{"n_layer": 15, "d_model": 192, "n_head": 2, "d_mlp": 960, "norm_place": "pre", "positions": "rope", "rope_fraction": 1.0, "attn_scale": 0.112, "bias": "none", "tie_embeddings": false, "init_std_qkv": 0.045}
MLP neurons of a small language model. Each row is named by its layer, matrix (up: input weights) and neuron, and shows model dimensions 48-111. Each number is 200 + 40 x the weight over its row's rms, rounded and kept within 0 to 999.
Before each neuron's rows, "fires in" lists the words (lower case) most often at its 100 highest values on Wikipedia text that the model never trained on.

fires in: "to", "not", "wrote", "decided", "t"
L9.up542,170,195,217,175,161,238,168,258,217,208,210,219,98,185,210,196,142,226,192,227,159,141,207,219,140,191,156,217,193,203,175,188,190,174,197,188,143,190,208,170,141,176,250,117,137,215,226,202,182,171,207,202,139,129,217,234,202,167,205,206,251,185,255,229

fires in: "and", "but"
L11.up912,222,216,181,245,181,209,202,198,176,188,204,241,226,175,190,195,109,198,143,246,202,156,228,253,171,225,221,205,188,184,201,226,207,160,161,142,202,264,262,244,123,166,134,268,180,186,193,163,195,239,313,208,216,219,260,247,235,124,135,224,213,192,207,166

fires in: "star", "stars", "cm", "starring", "summer", "emmett"
L7.up474,205,200,228,250,228,134,252,210,208,198,176,197,118,217,146,217,184,210,183,212,213,180,141,142,171,222,154,184,221,187,229,209,154,138,185,257,150,234,161,214,172,229,251,142,198,151,240,105,160,219,200,225,197,234,209,221,212,197,209,239,196,150,231,187

fires in: "and", "control", "or", "construction"
L5.up679,234,239,226,198,252,206,196,214,136,183,218,190,216,209,171,275,184,228,151,191,196,237,109,211,205,164,201,184,139,217,215,196,214,260,231,188,160,249,149,162,200,153,211,215,163,202,144,146,160,128,229,190,139,159,236,160,223,153,232,262,216,275,135,224

fires in: "were", "was", "been", "being", "of", "be"
L9.up478,240,251,189,193,195,212,269,279,214,136,169,230,180,210,138,235,198,153,164,262,176,219,160,124,172,206,129,195,208,162,182,212,244,212,148,243,158,224,170,193,176,168,214,250,174,175,137,126,176,224,196,287,196,169,205,151,209,250,195,251,226,264,252,239

fires in: "as", "the", "international", "together", "an"
L5.up305,170,193,244,199,250,238,178,205,205,194,236,221,248,244,177,240,199,121,193,247,142,188,236,238,197,242,249,237,125,254,193,150,129,255,158,201,184,209,223,237,231,207,221,189,234,213,185,214,226,123,152,156,193,178,180,236,235,150,173,280,294,193,149,193

fires in: "has", "have", "had", "she", "also"
L2.up459,258,250,179,155,228,195,195,191,211,149,239,224,120,221,238,186,213,179,180,298,216,173,148,300,293,237,188,174,214,188,194,148,228,148,185,158,217,257,178,220,197,147,170,219,180,156,266,134,257,233,214,216,132,181,257,233,195,107,261,229,170,179,240,240

fires in: "that", "and", "but", "called", "which"
L12.up403,145,228,188,212,190,153,215,203,195,152,180,225,139,224,241,243,155,192,194,176,174,129,190,201,220,223,252,159,172,218,194,183,180,204,174,162,229,153,242,215,164,194,199,211,154,233,202,242,129,187,215,190,209,257,226,193,159,149,201,180,177,222,266,212

fires in: "a", "he", "it", "seems", "they", "an"
L7.up309,249,181,149,182,177,197,283,226,222,188,209,213,184,194,174,216,222,171,191,230,188,216,223,174,144,184,189,194,210,151,243,144,221,297,216,297,212,175,239,233,184,209,162,168,172,200,248,190,128,187,239,285,213,150,210,198,209,144,139,236,149,230,256,236

fires in: "to", "following", "of", "received", "despite", "in"
L5.up77,158,153,174,206,178,152,206,126,268,140,221,209,55,175,179,213,192,208,194,150,150,262,195,228,192,161,158,182,246,195,249,153,215,219,196,181,251,230,223,179,224,203,198,223,173,247,189,187,238,160,198,197,188,218,277,210,185,172,227,192,207,169,241,251

fires in: "was", "originally", "is", "more", "initially"
L9.up91,253,223,114,144,217,152,194,250,329,198,154,201,122,177,149,210,245,187,213,192,217,167,214,203,194,188,168,202,273,186,266,149,218,267,243,179,213,178,230,209,232,185,176,203,92,160,188,130,226,174,204,199,239,160,130,220,230,145,208,235,189,181,279,238

fires in: "award", "awards", "submarine", "record", "scored", "championship"
L2.up751,168,180,280,145,205,194,191,182,167,192,239,259,238,245,230,107,221,75,166,232,218,120,139,189,220,199,146,182,234,202,185,161,220,262,203,192,172,144,216,184,179,321,215,147,241,178,244,145,209,220,225,87,212,259,182,243,181,322,205,219,218,208,250,201

fires in: "and", "award", "awards", "authority"
L5.up98,120,231,325,178,235,205,208,200,225,212,182,209,225,201,195,206,181,143,183,265,233,166,199,207,223,281,136,251,255,309,165,230,207,202,151,195,237,151,164,164,164,195,202,252,184,206,239,200,172,143,288,210,115,169,189,198,222,240,175,159,146,179,222,224

fires in: "the", "more", "its"
L9.up942,182,238,319,235,259,195,212,245,252,199,204,130,265,212,176,194,230,193,212,190,131,207,269,250,222,148,224,171,176,199,181,157,158,183,230,224,179,205,248,203,251,203,242,193,204,187,203,206,182,209,197,218,178,180,169,227,211,160,164,186,227,212,217,176

fires in: "and"
L7.up568,212,238,210,277,189,190,196,175,178,175,113,267,243,290,189,269,198,233,152,173,189,187,161,294,128,287,253,171,257,225,257,213,217,207,256,200,223,224,219,287,216,183,177,209,265,150,191,162,169,257,203,192,221,224,221,230,135,113,180,207,191,191,202,191

fires in: "named", "never", "nominated", "once", "nine"
L2.up779,215,196,230,182,200,205,189,160,202,201,228,184,185,218,188,208,204,148,194,178,153,185,153,266,196,216,229,224,172,163,198,249,190,244,217,165,109,200,260,253,191,162,214,174,191,209,156,185,122,167,269,71,167,229,134,207,123,156,185,242,129,185,186,213

fires in: "to", "with", "from", "through", "for"
L11.up942,210,147,235,235,206,170,257,116,213,190,252,217,156,169,206,271,227,206,169,209,120,185,164,182,248,202,212,244,211,211,178,244,204,177,117,129,300,199,218,293,222,238,239,202,266,213,144,218,197,202,144,223,194,218,170,208,157,159,201,166,271,178,196,187

fires in: "in", "near", "of", "to", "nearly"
L5.up368,208,193,170,199,199,270,170,230,173,143,202,178,67,216,214,208,209,174,245,209,188,282,150,206,179,146,205,206,148,133,209,231,252,140,179,189,188,238,167,188,172,239,256,173,295,188,138,146,189,172,272,181,151,181,201,238,179,222,201,199,230,230,217,199

fires in: "the", "a", "their", "he", "his", "an"
L8.up205,267,173,257,217,132,208,199,224,298,163,211,198,184,264,206,222,178,180,164,208,197,260,243,261,237,151,241,176,146,230,209,217,245,215,250,200,201,175,250,185,243,174,248,150,182,212,264,169,195,214,176,212,183,244,178,205,231,150,183,154,304,202,255,212

fires in: "also", "has", "to", "have"
L12.up57,166,247,160,151,235,220,325,242,193,158,164,131,214,226,210,139,162,178,193,253,192,169,214,285,229,240,172,209,154,174,238,221,207,158,178,201,167,120,225,174,217,176,210,210,129,244,225,215,258,183,150,196,186,175,159,225,171,100,239,214,213,191,221,213

fires in: "to", "not", "help", "t"
L11.up743,157,247,234,227,220,145,229,205,187,188,219,208,149,196,263,182,211,247,185,286,108,209,210,219,127,166,248,143,190,181,210,177,181,164,314,158,168,222,156,249,156,167,188,194,129,190,227,181,252,209,152,226,212,268,247,241,260,192,216,224,159,217,193,146

fires in: "to", "not", "never", "cannot", "about"
L10.up324,174,202,243,218,183,182,225,255,179,196,262,85,259,196,232,146,198,252,180,224,211,192,240,217,191,160,239,196,187,184,178,209,165,213,195,137,164,285,233,232,160,174,215,184,135,261,209,258,221,187,164,195,143,204,191,283,229,207,174,195,264,252,193,145

fires in: "were", "are", "was", "been", "is", "area"
L2.up232,208,276,146,224,163,198,198,277,231,209,96,162,173,224,203,175,207,178,174,175,186,195,236,151,176,307,262,179,219,151,233,171,221,228,260,205,180,272,201,177,189,246,202,251,225,245,119,207,136,203,195,203,205,150,137,247,242,175,148,140,245,182,193,221

fires in: "w", "fw", "e", "ft", "fire"
L5.up25,95,214,229,157,232,216,203,240,219,173,170,280,169,187,152,287,166,207,197,238,150,237,179,223,211,175,144,241,144,219,234,157,156,267,153,114,238,195,210,210,239,171,167,188,214,183,180,122,201,209,225,209,161,250,145,172,163,188,261,242,134,158,239,169

fires in: "was", "been", "is", "graduated", "were", "to"
L12.up613,153,255,252,192,225,191,199,207,264,180,281,234,155,171,185,204,168,257,182,277,135,182,183,195,213,233,206,191,176,183,221,124,133,223,298,248,190,164,175,206,179,264,235,217,151,200,176,147,227,199,207,220,131,179,59,213,237,138,225,185,262,198,206,153

fires in: "was", "is", "finished", "scored", "are"
L9.up291,143,189,209,202,244,150,228,196,241,201,237,221,181,233,181,169,178,200,188,212,197,163,269,150,175,225,141,201,180,162,259,113,199,243,173,141,178,193,229,200,161,242,200,178,30,266,222,216,175,184,220,236,151,224,133,230,188,183,216,240,168,229,229,212

fires in: "the"
L9.up307,169,226,267,157,196,219,177,217,165,257,174,135,259,247,225,180,237,190,207,255,200,171,257,178,234,205,205,173,163,204,170,162,180,170,298,266,254,224,281,257,158,243,230,153,163,240,168,236,150,219,229,253,193,173,224,252,249,143,148,163,226,238,232,207

fires in: "is", "are", "as", "was"
L12.up212,153,222,195,193,182,199,226,266,213,208,181,117,181,113,185,163,231,203,156,177,190,143,249,210,217,267,290,210,156,165,162,187,288,244,205,238,238,213,243,217,174,228,242,201,173,244,197,200,182,184,210,197,187,182,324,214,220,158,202,204,301,215,204,146

fires in: "before", "began", "being", "is", "best", "was"
L2.up396,241,219,166,178,191,163,263,208,228,186,136,163,169,191,219,203,204,146,177,189,133,198,211,263,216,194,207,213,232,143,146,249,246,185,229,184,196,131,160,163,69,193,184,245,181,246,75,133,207,328,199,273,222,174,176,199,171,257,177,217,186,206,195,231

fires in: "to", "in"
L7.up375,233,212,161,152,189,258,197,196,234,156,209,186,85,182,189,224,167,241,181,244,165,195,190,181,213,213,197,181,246,177,216,159,195,149,187,175,162,223,217,180,204,157,279,174,214,190,180,117,153,158,277,206,187,214,193,244,148,184,251,178,203,192,321,170

fires in: "had", "has", "have", "having"
L11.up172,224,200,277,193,210,246,126,150,226,202,163,232,154,249,207,197,189,260,207,231,242,138,204,250,206,244,236,212,203,164,207,205,234,241,203,210,214,281,236,226,201,140,276,228,232,194,177,229,258,166,296,201,143,188,224,195,161,169,232,277,287,219,184,193

fires in: "the", "named", "appointed"
L7.up533,165,231,215,149,238,205,218,294,233,222,240,135,186,203,191,123,213,246,166,209,210,160,180,228,176,235,189,181,219,197,193,262,241,229,246,158,174,176,257,183,161,219,164,115,223,169,285,204,162,182,256,172,241,136,187,232,164,140,190,181,121,248,162,206

fires in: "of", "in", "for", "response", "financial", "to"
L8.up605,102,183,272,171,185,213,231,193,193,211,176,215,221,195,190,236,214,222,184,181,165,197,189,217,208,199,274,240,141,231,163,208,182,171,260,227,275,197,267,233,179,208,263,219,268,256,236,178,192,230,220,132,220,263,167,207,186,207,214,194,286,175,202,214

fires in: "to", "than", "as", "the"
L12.up832,178,249,204,109,210,218,204,226,220,226,254,156,166,218,247,172,207,194,153,211,211,151,194,135,201,218,251,162,190,178,207,208,201,194,178,231,252,162,191,183,173,215,238,149,197,142,288,220,157,213,161,271,179,242,163,185,177,183,112,198,173,236,235,238

fires in: "his", "had", "took", "taken", "taking", "its"
L7.up225,179,197,240,193,238,201,224,164,236,194,233,195,225,195,172,210,205,202,247,200,197,221,172,256,199,226,232,207,171,255,242,175,121,245,150,216,152,202,288,238,257,179,286,212,199,220,149,173,215,207,128,250,171,138,246,167,200,149,195,238,253,245,198,181

fires in: "the", "it"
L7.up434,227,158,178,209,210,188,204,192,208,201,167,241,231,153,192,232,261,204,171,149,166,256,199,246,266,165,170,255,206,189,247,184,179,238,206,204,232,243,139,242,232,231,164,163,159,135,173,233,167,221,215,211,189,156,191,161,133,122,194,244,108,248,237,217

fires in: "and", "but", "as", "which", "while", "with"
L7.up32,215,276,211,212,194,183,203,206,151,177,197,241,113,226,136,168,154,197,151,228,127,152,110,221,218,233,229,171,117,208,184,219,220,210,172,203,185,247,216,222,185,202,183,202,151,120,131,183,199,230,256,262,247,223,210,211,199,166,217,195,207,224,234,215

fires in: "the", "then", "his"
L12.up234,182,169,196,168,184,248,171,248,249,191,189,211,176,234,219,141,175,184,154,202,229,187,296,290,187,150,255,161,165,154,201,245,196,220,231,152,227,201,261,169,223,174,173,114,191,245,236,218,180,186,260,209,227,219,189,269,254,250,169,219,143,168,241,291